Weights of a small GPT-style language model, trained from scratch on English Wikipedia.
Architecture: RMSNorm before each block, rotary positions, biases on query, key and value, tied embeddings.
MLP neurons of a small language model. Each row is named by its layer, matrix (gate and up: input weights) and neuron, and shows model dimensions 16-143. Each number is 128 + 32 x the weight over its row's rms, rounded and kept within 0 to 255. A neuron's up and down rows have the sign that makes its largest values positive.
Before each neuron's rows, "fires in" lists the words (lower case) most often at its 100 highest values on Wikipedia text that the model never trained on.

fires in: "of", "among"
L6.gate11 [ 91 110  93 137  71 112 117 104 133 100 103 159 119 141  93 149 124 132 138 148 121 120 171 133  80 136 141 130 136 125 113 104  37 148 100  98 152 127 103 128 149 154 110 198 153  77 141 136  99 143 183 145 122 185 190  71  70 162 111 134 122 103 113 200 103 116 155 140  93 126 218  71 124 127 102 128 138 116 190 110 149 139 123 117 228 133 158  99 115 152 126  85 106  83 126 151 147 100 122  79 162 121 104 108 147 156 172 201 147  57 103 108 167 114 119  87 160 174  95  97 166 121  98 103 103 146 112 145]
L6.up11 [148 177  88 104 113 145 112  98  74 156 118 145 198 112  85 138 102 116  55  40 129 145 140 172  61 177 162 125 109 122 140 143 123 150  94 158 112 101 100 106 200  96 145 113 198  68 156 115 128  58  93 154 163 102 131 119 130  86 158 114 140  97 173 105 125 133 163 130 108 110 125 148 151 118  95  96 116 150 132  86 115  79  90  81 144 143 188 134  72  98 151 158 137 122 155 120 183 138 147 129 169 147  93 108 100 159  80 151 154 153 155 150  87  73 125 179  71 169 126 102 103  91 172 103 153  82 127 162]

fires in: "of", "there", "gladstone", "listed", "best", "quarterfinals"
L3.gate650 [168 114  95 156 131  99  89 142 127 154  93 177  70 101  98 191  50 123  99 100 138 160 139  90 178 110 158 134 121 146 130  92 121 110  99 166 161 104 135 131 142 131 107 141 147 255  90 113 123 174 136 147 116  97 110 152  97  99 170 134 181 140 115 141 101 134  74  90 187  90 105 107 102 138  96 164 164 124 142 143 131 130 162 102 208 132 125  94 113  59 148  77 132 151  82 177  87 148 141 114 131 169 129  93 171 120 204  93 161 102 151 132  29 101 158 116 114 163 138 143 128  94  89 146 187 168  90  77]
L3.up650 [116 151 127 157  54  96 161 119 103  75 120  87  65  87  86 140 153  99  74 172  79 114 130 104 155 196  73 195 114 116 125 140 152 140  99 165 166  84 143 148 123 144 134  65 135 117 130  93 132  66 199 199  96 131 104 100  85 113 103  79 158 104 146 164 131 121 146 115 118 124 127 130 138 154 112 125 135 122 166 140 160 113 156 153 212  99 168  89  94 139 142 153 120  80 142 139 152 143 193 118 119  90 106 109 116 119 147  88  95 100 116 134 106  89 116  93 117 164  81 145 156 113 145 104 209 129  72 140]

fires in: "of"
L4.gate68 [105 114 105 134 118 155 148 184 150 173  75 125 159 101 130 196 135  83  93 101 137 132 165  98 122 123 164  75 179 115 143 131  68 154  96 130 187 187  90  94 146 176  93 146 136 104 103 157 143  81 152 165 193 125 156 104 159 121 162 146 191  80 106 142  91 122 145 151 108 112 149 115  97 157 117  85  79 170 202 102 146 194 129 113 166 126 129 175  37 117 149 143 103 124 140 142 130 121 140 141 146 118 153 136 125 194 164 127 160 168 141  90 126 147 111  89 117 173 119 145 150  90 157 108  97 149 115 139]
L4.up68 [138  96 129 134 142 116 134  74 126 123 146 178 166 155 137 149 144 101 154 133 134 154 147 129 145 139  65 105 111 127  62  86 140  84 109  96 112 180 152 103 137 108 124  98 153  84  91 101 132 124 156 156 150 148  90  83 138 107 144 122 164 122 138 132 112 108 123 117  60  71 114 102  69  84 133  91  98 160 125 132 118 144 116 106 138  77 113 130 127 191  87 142 137  77  91 160 168 104 136 106 134 138 104 116  62 103 155  96 189 165 134 184 134 173 207 179 139  97 166 115 155 153 198 129 138  76 137 170]

fires in: "for", "in", "to", "by", "senior"
L4.gate153 [ 88  78 107  92 103 148 115 111 152 166 125 149 127 124 141  96 122 187 131 121 146 112 144 146  90 163 120  89  64 107 135  96  45 131 116 159 143 118 175 137 154 121 139 206 125  87 118  81  85 147 185 144 167 153 103 124 107 127 203 186 189 111 111 162  72 167 100  89 111 108 111 163 162 121 141 169 105 108 152  76 152 156 109 130 138 173 130 101 169 138 176  98 123 121 127 105  97 146 126 174  82 125 147  84 144 166 154 125 182 137 140 104 200 111 151 138 162 137 173 146  87  85  66 177  95 177 184 111]
L4.up153 [109  72 126 131 115 109  80  72 119 138 114 108 150 101 124  87 134  74 133  93 143 138 150 180 111 169 136 110  42 179 169 101 112 106 130 142 157 150 123 135 119 194 126 120 184 114 195 185 132 115 104 145 134  95  67 131 105 206 126 110 109 113  71 141 120 101 143 148  82 139 110 124 153 146 118  81 121 141 144  94 110  90 170 147 109 114 129 137 107 151  82 166  88 137  95 142 104 120 168 122  88 160 116  98 103 166 150  97  98  87 163  84 122 133  77 164 189 148 108  76 117 107  96 111 177 162 108 175]

fires in: "there", "before", "life", "role", "quarterfinals", "years"
L4.gate581 [ 96 119  53  99 160  70  97 119 156 150  76 115 113 205 113 156 188  99 173 106 104 185 114 112  93 153 133 130  79 121 126 142  92 143 143 114 138 164  92 109 162 119 115 161 142 136  93 115 125 150  60 177 112 176 115 127 155 102 182 166 171  90  45 124  79 171 156 141 100 104  94 116 132 149 108 157  91 136 160 127  69 145  89  80 151 126 127 122  80 119 192 139 124 138 110 169 179 129  83 143 107 105  92  69 150  92 199  95 118 178  99 158 121 102 154  95 163  86 186 167 163 141  97 148  73 110 134 105]
L4.up581 [118 151 156 103 112 129 200 113 150 149 113  93  87 143  70 162 126 107 133 118 148 119 133 136 113 129 136 133 155 153 158  78 130  23 129 122 123 142 147  82 129 106 136  84 146 118  95 125 140 104 139 197 152   7 156 152 184 206  92 129 143 116 135 125 125  99 149 199 157 144 154 150 132 123 109 165  56  67 169 134 102 140 154  95  92 194 162 109 115 127 178 155 105 154 154 131  97 108 177 173 140 169 154 112  58 121 183 148 116 121 145 200 131  90 136  99 149 148 169 157 131 125 158 126 142 108 191 153]

fires in: "the", "faculty", "fourth", "first"
L3.gate347 [133 133 147 151 178 134  91  82  88 179 149 129  84  73 152 140  99 121 155 110 102 114  92  85 140 161 177 137 148 132 142 121  92 164 139  65 192 124 150 136 110 131 117 194 152  73 146 137 128 157  86 134 118 126 106  98 146  99 126 133 208 125 112  62 148 171 172  57 115 119 156 133 114 105  90 133 215 142 141 172 151 145 100 158  86 101 155 102 112 124 146 170 105 144 125 154  51 113  83 157  99  78 159 171 151 141  88 202 125 171 121  88 100 155  88 119 125 165 107 150 138  90  77 174 152 154 115 152]
L3.up347 [113 117 127 133 164 139 126  98 202 103 144 145  86 121  51 138 151 130 131  87  78 121 145  67  71  67 155 110 114 139 153 175  53 153 131 135 159  89 128 102 151 111 167 158 119 120  85 126 144  96  94  87 152 110  93 195 181 167 223 107 161 178 164  78 149 113 124  86 181 132 157  55 162 106 155 116 128 128 107 165 149  87 136  76  96 138 103 135 149  67 138 153 119 161 116  68  85 118 125 133 101 138  76 159  97 142  99 114 171 175 130 173 130 143 136 120 166 137 129 114  91  85 131 104 201  94 142 101]

fires in: "of", "if", "on", "pandemic", "ibiboboca"
L3.gate529 [ 94  42 107 149  85  70 111 132 149 132 116 155 122 117 114 177 104 143  66 129 149 117 138 172  68 100 146  54 125 189  80 143  96 156 138 115 116 174 141 146 129 157 127 117 121 111 127 106 131 157  93 171 132 111 168 123 135  71 102 169 197 102 122  57  92 122 176 143 123 132 147 108 131 167 109 106 136 115  61 157 161  91  97 132 142 156  95 122  66  70 162 150 120 136 138  54 174 168 138 123 149 133 160 121 123 119 136 135 147 150 104  88  91 130 177  98 142 118 150 107 131  63 121 102 107 176 100 122]
L3.up529 [ 79  86 142 143 106 181 110 159 110 138  82  53 145  30  81 168 106 114  94 132 170 137 125 161 136  80  95 129 181 142 137 119 165 189 123 142 131 175 137 133  85 118  92  71  69  90  90 121 143  98 170 130 167 102 138 123 119 171  98 161  96 119 174  78 157  99 161 129 164 130  84 109 172 122 126 138 166 141 150 125 179 147  91 106 157  65 178 127 144 168 157 130 127 187 161  84 136 130 108 115 124  65 171 139 164 112 115 147 132 115  51  72  90 129 107  77  97 153 150 178 136 113 140 131  55 120 117 139]

fires in: "as", "or", "named", "near", "american"
L6.gate246 [136 158 109 118  94 122 151  91 142 147 160 150  78 148 157 156  87 163 163 127 109 148 135 113 121 133 143 110 181  70  84 164  68 121 146 142  89 162 163 116 169  88 138 159 137 126 134 144  92  84 141 157 117 130  93 128 168 123 138 105 111 150 164 158  76 112 158 110  99 123 169 157  97 140  50 146 110 147  82 125 167 130  60 160 100 137 105 205 106 107 146 144 116  79  88 228 101  79  90 128 166 172  85 114 137 175  92 120 194 119 128 177  46 135  85 137 132 152 154 167 133  47 143 152 111 192 137  91]
L6.up246 [ 89 148  91 162  73  99  94 151 121 181  81 191 136 140 170 141 142 144 100 144 126 133 138  98 161 155 158 122 132 135 123 126 105 110 110 145 161 100  74 197 140 171  77 197 136  90 111 130 161 137  72 107 148 110 138 198 150 100 156 148 166 119  97 131 148 117 118 130 170 159 155 173 127 116 173 131  82  99 161 101 121  87 105  75  45 132  97 132 127 161  38 103 126 193 141 141 126 161 155 106  90 156 161 106 127 109  97 138 113 164 140 108 127 172 141 153 143 146 164 169  91 107  85 157 108 154  89 113]

fires in: "his", "a", "an", "of", "s", "detroit"
L4.gate264 [128 150 154 163 157 136 153 133 120  96 148 135 110  88  98 122 151 138 143 117 148 168 131 104 114 193  94  92  77  98 165 132 108  40 113 135 118  98 121 123  81 170  85 166 113  61 131 132 132 157  80 162 140 141  87 165 127 183 145 134 157 160 106  39  77 115 110 119 104 123 163 133  88 124 208 146  78 180  75 180 163  67 137 179 149 206 148 128 113 112 120 110 119 136 155 125 132 118 137 166 119 202 157 177  99 136  67 129 103 103 146 155 135 129 111 135 130 112  61 139 116 125 193 152 145  88 120 150]
L4.up264 [ 81 139 155 122  97 162  93  90 164 107 139 114 102  79 146 131 153 113  76 155 102 134 152  68 119 165  99  68 136 139  98 176 115 115 155 145 166 101 165 159 131 186 123 116 134  95 102 135 146 151 133 143 140 124 139 143 140 112 181 100 101 159 105 120 102  82 129 130 116 146 206 126 106 100 136  32  97 136 140 127 108  91 138 122 210 112  80 101 210 157  96 131 133 158 165 185 132 105 140 153  83 130 158 145 151  94 139  87 160 118 203 110 156 144  55 162 100 136 159 155  70 155 135 116 132  86 102 139]

fires in: "for", "to", "of", "s", "in"
L3.gate464 [126 168 113  88  99 153 119 109  94 136 123 147  73 141 191  72 180 124 115  89 186  73 154 129  85 152 118 142 177  99 172 123  98 118 137 140 134 123 169 117 124 180 115 143 121 154 101  88  71  79 191 172 163 119 121 138 123 154 182 160 121 116 139 178 111 112 158 126 135 138 115 137 119 143 172 184 124  87 157 121  81 111 119 120  85 115  55 160 176 108 173 129  93  64 132 144 130 130 143  69 140  81  99 142  96 175 188 141 146 126  85 154  88  63 109 129 111 103 161 143  73 167  73 154 109 143 113 124]
L3.up464 [ 43 122  93 131 110 116 162 152 128 112 114 125 142  50 147  86 141 101  64 161 134  94 153 158  75 105 111 119  90 143  53 110  91 107  92 150 173 136  79 152 124 139 124 110 126 174 114  78 144 151 112 167 148  88 188 167 186 132 153 139 179 142 131 119 109 125 156 121 170 110 147 138 103 137 118 200  86 133 164  98 183 131 129 137 141 151 173  95 164  99 174 137  95 122 127 159  92 127 136 179 147 141  53 151 101 159 104  90 191 187 109 149 133 117 170 103 143 153 124 118 157 129  66 138 124 122 128 100]

fires in: "during", "although", "throughout", "early", "since", "to"
L4.gate430 [191 129 182 121 128  81 103 172 144 146 141 143 145  93 154 151 125 132 128 166 124 107 137  64 120 171  82 135 150 116 165 124  95  74 112 145  98 129 115 141 129  92  91  93 102 137 123  91  93 147 174 106 108 127 178  83  81 117  64 103 215 132 160 107 120 111 165 140 162 128 113 155 146 139 117 151 158 165 100 142 106 144 103 176 119 130 111 124  74 131 122 157 129 174 181 179 131 153 218 100 103 146 146 140 112  80 156 185 135 153  60 137  92 109 143 131  88 129 133 171 152 148 121 123 105 125 132 118]
L4.up430 [135 152 122 107 200  69  95 119 104 171  72 138 124 110 209 112  75 102 184 203 148 181 103 150  71 115 202 154 173 192  85 149 118 123 131 185 119 113 162 124 174 141 166 108 167 105 190 152 131 175 107 149 137 176 159  55 117 136 145 116 159  99 164  53 129 119 102 138 139  92 144  90 186 122 110 120 121 163 134 101  78 122 130 173  88 134 149 136 163 114 107 111 153 179 141 138 124  99 147 128 127  73 124 118 157 152  90 117  93 125 134 154 101 136 136 127 143 167 109 163 169 117 209 101 158 188 137 107]

fires in: "for", "of", "chevrolet"
L4.gate94 [141 137 139  65 155 140 147 101 161 119 156  75  56 123  87 167 136  78 155 125 121  73 111 117  94  72 129 142 128 155 127  71  61 172 123 105 119 124 144  93 113 136 104  93 194  93 103 129 142 132 159 143 139 147 157 133 141 148 100  79 123 162 116  98  98 137 160 180 115 159 138  81 109 114  99  95 121 175 141 153 193  96 141 130 163 133 105  99 214 174 125 164  97  88 212 141 124  87 158  68 179 153 105 158 169 113  90 127 182 132 204  83 127 133 148  81 171 146 164 133  96  80 135 118 121 111  85  88]
L4.up94 [ 75 123 139 131  98  84 120 114  59 116 144 131  99 202 131  86 132 104  84 113  95 113 168  89 171 193  98  77 174 109 131 100 122 106 154 145 138 176 151  71 124  92 180 142 147 163  94 112  95 165 122 186 151 140 115  84 117 115 129 123  83 131 159 191 159 170 166 116 131 136 101 144 130 120  69 156 138 100 111 156 125 120 113 108 123 121 132 123 183 113  45 138 138 110 128  97 171 133 115 140 113  50 117 161 132 191 172 143 122 147  77 195 166 138  92 187 193 168 159 123 106 125 135 110 106 131 162 101]

fires in: "of", "at", "during", "seventh", "in"
L3.gate746 [184  83 142 139 143 136 184 120 130 103 167 123  81 108 148 172  99 142 124 177 149 124  81 105 145 118 139 112 131 107  84 126 126 120 121  62  98 169 120 187 128 126 148  98 158 159 111 147  95 121 154 156 111  83 171 104 201  85 131 166 131 127 163  93 114 103 147  83 138 115 171 131 107 125 149 160 147  72  69  82 176  66 150 114 133 109  89 148 114  86 100 111 156 104  88 112  69  96  98  82 133  87 123 122 107  83  71 145 146 139 121 169  87 100 138 117  91 128 182 139  99 152 110 151 190 181  81 118]
L3.up746 [ 54 155 110  89 159 154 197 161 115  76 102 160 103  90  97 119 144  91 183 132 139 147  88  68 132 157 115 156 137 171  83 167 105 136 138 150 157 133 206 104 193 119 147 154 136  85 126  84 137 185 101 150 119 149  82  76 135 174 154  60 140 174  71 133 134  57 112 157 144 149 148 101 144 116 146 145 121 122 126 147 134 105 167 194 106 174 139 138 171 123  83 128 108 162 108 116 115 119 138 108 101 112 136 179  89  96 107 104 119 137  96  84 111  95 139 147 108 109 145 136  93 134 162 142 110 143  67 118]

fires in: "that", "whether"
L3.gate221 [144 163 155 138 114 154  59 118  74 217 137 130 112  93 161 121 147  92  96 128 150 111 116  97 153 141 134 147 166 105 123 153 126 157 136 109 126 120 142 132 110  91  98 151 154 161 141 138  95 117 117  98 158 123 112 132  79 148  82 158 168 176 156 114 118 157 116 143 110  84  88 110 142 163  70 119 120 145  66  99 137 136  85  68 168 142 102 126 156 118 115 135 116 142  80 157 105 132 205  96 124 106 162 151  80 144  82 128 233 105 135 153 154 138 148  93 141 177 107 147 159  79 129 155 121 130 113 167]
L3.up221 [138 149 195 138 120 163  67 211 107 144 102 153 154 136 104 129 126 128 132 101 195  50 103  77 124 147 105 134 152 173  74 169 141 152 146 106  95  90 140 158  93 114 133 134 172 161 157 120 119 174 125 110 192 104 104  84  76 188  99 108 181 129  99 129 104 119 161 134  88 117  78  98  77 150 127 121 137 165 115 101 133 151 131 146 185 160  67 158 140 139 146 106 120 129 137 148 122 152 187 121 135 135 148 154  59  94 135 161 202  73 167 127 170  96 179 109  88 133 148 141 179 153 175 116 119 175  78 135]

fires in: "of", "blvd", "promotion"
L6.gate40 [134 104 123  83 130 119 133 106  56 147 151 115 125 152  57 154 151  85 156 102 162 104 128  73 156 119  61  91  82 153  98 112 155 148 127 134 117 105 158  80 195 160 120 161 112 105 112  69  93 131 148 210 105 156  52 102  80 154 120 107 126 105 194 112 116 140 127 140 120 185 122 144 107 150 186 115 152 166 131 137 131 126 173  57 153 164 135 102 124 181  95 114 120 103 114  59 132 135 212 118 143 149 157 199  73 138 164 137 131 100 155  56 154 130 163  64 118  89 128 108  84 111 140 122 129 116  92 140]
L6.up40 [113 102 137 193 121 138  73  95 161 125 120 123 129 187 128 155 125  95 108 159 137 136 153 122 111 131  90 145 110 127 155 158 106 166 153 137 138 129 121 165 157 153 177 153 148  52 104 167 143 106 131 174 191 100 160 138  87  86 163 107  79 159  93 199  96  53 170 158 130 111 147 134 101 135  71  66 147 142 181 155 119 181  96 146 176  97  91 115 143 131  47 118  86  85 134 118 177 140 123 126 140 128  87 145 135 183  97 126 139 152 145  69 154 130 114 120 114 123 131 165 110  91 138  67 136 128 113 159]

fires in: "of", "along", "alongside", "cf", "at"
L4.gate753 [152 131 148 129 115 175 115 132 113 117 126 155 136  94 125  86 124 132 114 127  91 116 190  99 130 161 164  85 175 128 125 142 146  99 131 115 100 132  83 153  33 136 131 128 140 109  96 126  85 167 130 199  85 114 226 161 141 144  75 131 109 134 179  97 131 126  98  85  98 170 100  86 128 164 140 111  93 145 144 142 109 104 172 135 164 133 107 113 142 154 102  96 152 124 168 177 161 141 105 102  80 174 170 121 153 104  88 156 181 129 146 146  66 179 140  90 157 175 129  87  59 110 148 129 147 120  87  70]
L4.up753 [146 143 139  48 141 127 144 156 126 111  63 144 139 100 114  84 117 192 102 187 160 192 153  72  79  98  81 129 142 144 137 121 118 146  92 162 114 110 165  97  70 186 121 132 136 121 150 170 131 132 132 154 123 133 121  96 137  94 122 128 103 130 149 120  99 110  85 119 114  97 125  66  55 158 163 149 135 130 128 139  79 102 118 123 129  77 179 181 172  95 128  99 129 155 111 179 167 151 100  95  79 162 134 132 127 134 108 128 109 137 115 109 113 159 172 133  69  75 201 155 138 102 170  88 117 185 196 123]

fires in: "that"
L4.gate260 [132 150  91 170 143 157 189 112  93 142 108 142 128 147  79 141 133 115 102 140 157 124 130  76 218 150 107 144 112  81 120 149 149 111 147  92 121  92 189 134 130  87  91 108 135 157 128 148 150  79 127 166 105 108 108 133  98 195 101 136 142 129 114 104  84 128 107 123 151 106 115 133 121 138 112 148 114 159 127  12  74 114 113 136 118 132 171 143 122 132  47 121 113 103 179 142 177 142 155  98 136 144 140 132 132 166  88  81 165  92 120 179 149 134  83 111 149 164 110 140 146 116  81 147 196  92 106 139]
L4.up260 [159 101 161 111  75 147 108 127 145 150  93 101 120 133 114 101 149 168 134 106  62 153  48 136 135 180 159 174 131 177 106 185 165 113 165 163 155 133 141 128 127  62 157 144 121 151 119 122 149 130 125 104  78 149  94  83 148 123 128  99  96 127 188 121 118 124 187 123 119 130  59 183 137 120  78 135 173 140 107 138 100 133 115 129 149 121 156 107 133  90 133 158 133 134 183 126 127 116 123 118 113  78 176 146 122  96  97 133  71  57 138  83 171 152 125 166  96  93 113  70 154 122 136 178 181 168  87 197]

fires in: "for", "held", "receive", "teaching", "earned"
L4.gate684 [185 149  85 158 162 141 146 124 110  80 118 139 117 144  87 134 151  85 107  90 146 116 162  84 163 159 128  74 111 103 100 135  78 143 126  61 110  95 151  85  99 122 171 135 141 237 114  88 131  83 140 177  88 148 114 170 139  84 139 104 107 125 115  61  96 176 184 134 114 106  86 112  77 118  56 142 116  99 109 118 159 115 113  87 130 111 103 139 126 124 138 119 125  93 171 195 164  95 128 131 206 103 163 119 124 105 140 138 167 115 117 105 141 101  93 115 150 127 120 120 197 120 122 159 139  89 139  72]
L4.up684 [ 86 122 118 189  93 139 148 168 161 151 131  94 155 133  58  75 115 146 153 109 184 150  63 181 106 174 145 143 162  62 155 131 132 122 115 112 110 122 101 124  27  69  43 131 170 140 131 147 132 155 163 135  93  93 187 128 133 127 112 148 130  95 102 143 118 122 160 112 106  99 148 147 143 116 169 162  91  97 154 196 164 169 110 154 119 138 102 119 112 162  82 110 133 153 138  98 135 174 130  95 135 111 211 152 104  85 143 152 113 163 125 169 151 103 154 156  97 184 133 164 155 139 102 194  95 104 171 160]

fires in: "some", "were", "those", "about", "which", "remaining"
L6.gate440 [149 143 115 169  72 128  69 204 178 148 120 110 104 121 196  79 126 124 145 126 206 120 145  91 154 155 163  97  99 124 127 163  80 152  93 129  96 143 122 133 125 115 108  72  91 162 132  80 139 131 139 137  63 135 175 101  59 141 144 114 142 181 148  94  56 142  96 130 132  37 153 122 162 146 132 159 125 172 146  80 129 135  96 135 106 151 175 132 156 141 154 155 136 160 144 148 182 130 101 103 158 133 137 144 140 137  80 165 163 128  89 172 161 201 132  78 110  69 144 210 107 126 141 198  72 140  87 126]
L6.up440 [141 127  77 143 119 132  55 138 151 115  66 149 140 147 156 100 160 182 151 126 161 104 142 137 160 141 169  94 111  92 161 116  67 161  97 103 112 113  87 110 118 133 154 147 141  92 135 145 119 107 149 129  92 124 123 117  74 103 195  76 121 206 117  79  84 127 107  85 133  80 151 133 166 155 124 151 144 157 109 105  77 160 115 123 109 156 133 162  94 132  99 158 155 186 107 184 169 159  68  95 133 130  72 168 168  99  62 190 137 102  96  65 147 183 121 135 117 136 155 113 111  53 126 177  83 146 119  67]

fires in: "in", "of"
L4.gate383 [157 145 133 117 126 140 114 121 111  98 131 154 135  39 128 184 125 144  86 130 205  93 101 116 130 157 119  77 115 150  96 130 117 179 125 135  87 170 149 184 135 123 147 145 170 112 119  80 111  95 131 124 153 114 105 100 148  87 133 163  99  60 102 133  21 158 163 113 149 123 102  70 194 129 136 168  95  87 136 105 167  85 135 110 152 174 118 127 130 109 165  91 115  77 112  64 110 137 137  74  47 115 174  86 139 154 118 158 163 124 107 129 162  91 116  93 105  96 177 145  79  99  80 111 125 186 129 127]
L4.up383 [120 113 119 123 114 155 112 135 100  74 100 160 161  71  96 192 141 145  92 143 174 117 132 173 108 118 118 112  92 151  92 139 135 206 116 167  88 177 168 193 118 142 137 140 185 100 125  79 152 122 133 128 119 149  90 120 150  81 123 156 110  83 117 120 105 128 163 134 189 134 100  78 207 114 136 162 103  90 155 114 153  75 147  98 117 167 104 148 150 124 183 119 127 105 130  93 114 177 120 107  65 123 172 116 153 169 137 143 104 126  93 158 190  71  83 174 119  91 182 153  87 136  82  95 121 188 133 108]

fires in: "states", "korea", "hungary", "africa", "syrian", "china"
L3.gate479 [169 111 134 181 165  89 114 112 142 143 100 157 136 149 196 135 131 131 123 149 163 160 128 154 159 115 210  85 111 145 159 147 104 138 129  95 176 122 172 154 139 100 101  89 188 148 143  94  87 153 119 138 127 155 189  85 124 117 139 140 143  94 137  85  86 167 104 131 144 143 127 137 152 148 104 180 145 119 151  60 148  91 155  94 135 188 136 140  83 159 119 119 105 163 133 143 111 124 138 112 142 161 120  94 194  83  90 158 147 117 134 151 152  83  62  82 124 162 178 164 121 166 110 174 154 171 126  97]
L3.up479 [111 149  56 129 122 116  67  65 149 140 168 170 117  81 124 100 168 154  85 146 144 153 145 120  50 160 128 160 129 117 125  84  92  79 117 163 151 148  72 163 113  71 143 139  99  89  77 184 101 136 114 144 136 118 129 116 149 161  60 162 120  90 187 161 121  98  79 124 105 107 105 216 119 145 155 118 155 141 154  90 104 167 119 156 106 101 175 182 107 162  81  97 145 143 100 147 137 125  75  96  66 200 147 152 122 173 155 173 141  83 102 129 157 133 117 123 118  82  83 143  61 148  99 125 156 190 124 154]

fires in: "such", "china", "hungary", "croatia", "mexico"
L3.gate456 [111 153  89 132 134 116 136 114 126 185 102 200  68 117 114 204 135 142  95 180 158 118 124  88 147  58 160 102 149 100 134  65 102  95 157 101  97 128 114 196 139 130 126 149 172 101  94 119 105 142 180 167  81 168 146 128 152  93  86  97 105 118 115 109 108 119 115 129 143 129 151 116  79 130 109  82  76 104  92  78  94  97 132  71 130 151 154  90 143  44  79  47 146 128  80 176 101 125 167 125 150 118  48 152 132 110  97 163 140 160 116 147 106 103 115 106  84 145 160 114 159 159 148 136 178 176 145 154]
L3.up456 [166  62  82 162  53 109 109 114 161 187 143  97 150 145 107 137 122 159 122 106 136 120 138 102 144 108  52  99 166 187  68 119 152 158 141 100 181 154 108 107 140 114 115 145 192 173  97  97 137 143 145 118 100  92 156 122 133 176  98 121 126 119  96 113 131 134 150  96 102 131 118 142 159 158  68 130 135  99 153 126  73 123 146  94  56 142  94 143  59 112  93  78 168 142  74  96 172  91 123 133 143 175 158 106 160 130 141 111 111  78  88 156 171 128 157 130 165 114 139 181 142 108 138 112 160 143 168 156]

fires in: "is", "was", "held"
L6.gate725 [141  76  69 134 163 110 116  89  87 167 160 125  39 166 152 175 124 133 126  93 153 115  88  98 105 118 160 106  96 107 111 120 112 131 150  86  50 136  90 166 143 108 199 138 152 168  75 100 120  57 152 136 129 113 168 165 118  99 144 159 133 120 133 122 100 158 131  90 122  86 160 206  92 167 105 141 148 131 105 128 125 103 169 109 160 145 126 151 137 116 115 157 141 178  98 144 114 127 175  89 151  75 129  96  99 105 122 141  84 120  94 109 142 121 160  86 154 132 123 161 135 132 214 145 134 154 103 165]
L6.up725 [169 121 131 162  77 152 188 138 150  45  82  82 158 115  87  90 158 168 164 154 110 140 154 161 163 154 131 135 149 171 104  89 150 132 115 199 154 157 165  59 118 138  92  87  78  69 166 139 111 152 153  95 118 110 110 129 111  98  87  83 117  94 118 184 145 102  91 110 152 120 114 127  97 111 101  94 125  60 117 135 154 149 114 135 113 121 155 125 132 144 179  65 115 127 168 150 127 148 140 161 107 154 116 169 168 135 167  43 114 138 173 142 137  91 118 151  96 134 151 111 126 158 107 122 190 108 149 103]

fires in: "after", "since", "until", "to", "for", "despite"
L4.gate364 [241 189 114 163 152 146  88  97  93 138 113 112 131 141 144 143 138 152 148  86 171 111 106 108 113 147  91  99 110 125 121 208  81 133 152 133 111 144 136 145 140 170 154 151 135 149 148  74 124  84 122 148 114 103 148  92 145 129 121 138 181 141 128 112  25 153 157 134 162  95 120 121 122 143 176 113 146 126 105  82 107  93 128 116 134  77 100 119 147 124 137 105 111 115 145 116 141 125 145  57 133 114 162 136 140 104 100 179 199 160  38  66 143  82 141  82 132 128 149 138 145 111 100 119 148 154  87 130]
L4.up364 [122 106 126 121 114 154  97 115 120  83  73 109 174 147  78 118 214 109 145 128 128 174 125 146 113  96 121 141 100 157 119 182  93 124  83 168 139 155 169 133 137 146 188 176 146  87 120 118 213 131 111 201  93 156 157  94 122 115 104 105 220 140 150 106 137 102 165 160 163 128 126  77 143 112 154 160 149 110 133 159 124  91 136 159 102 101  89 166 125 154 128 107 105 164 142 142 162 189 140 142 118 158 160 107 174  79 124 152 150 134  77  68 193  72 152 152 160  99 140 117 152 149  92  94 190 148 126 111]

fires in: "of", "during", "detroit", "at", "defense", "according"
L4.gate328 [139 145 172 121 111 119 119 163 111 113 109 143 132 110 173 159 117  89 124 132 152 139 155 162 155 147 116 101 142 100  96 135 106 112 126 109 144 107 181 167  92 108  86 139 173 127 167 128  95 190 115 227 125 161 177 194 106 107 155 163 174 119 171 147  47 139 117 124 101 139 206  87  55 144 116 153 102 147 137 142 187 138 139 136 179 115 134  92 138 138 150 159 151 128 138 104 115 114 120 115 130 156 173 117 122 109 163 105 165 201 128 143  57  93 152 125 114 124 150 162  92  90  78 135 202 151 109  46]
L4.up328 [109 144 131 103 103 157 115 159 131 106 139  82 148  79 151 118 152 179 151 180 144 145 183 137  50 215  87 137 103 182  70 142 146 174 107 163 131 107 127 152  80  71 101 113  76 119 183 104 158 180  35 100 104 120 136 175  84 163 118 140 173 123 149  96 129 129 118 154 139 112  61 126 143 139 173 165 122 178 178 160  93 182 137 140 143  94  83 112 167 156  65 131 111  81 139 142 146 168 157 117 101 146 182 155 149 123 114  95 114 144  96 128 140  63  91 186  85 120 150 112  87  76  74 127 164 133 126 120]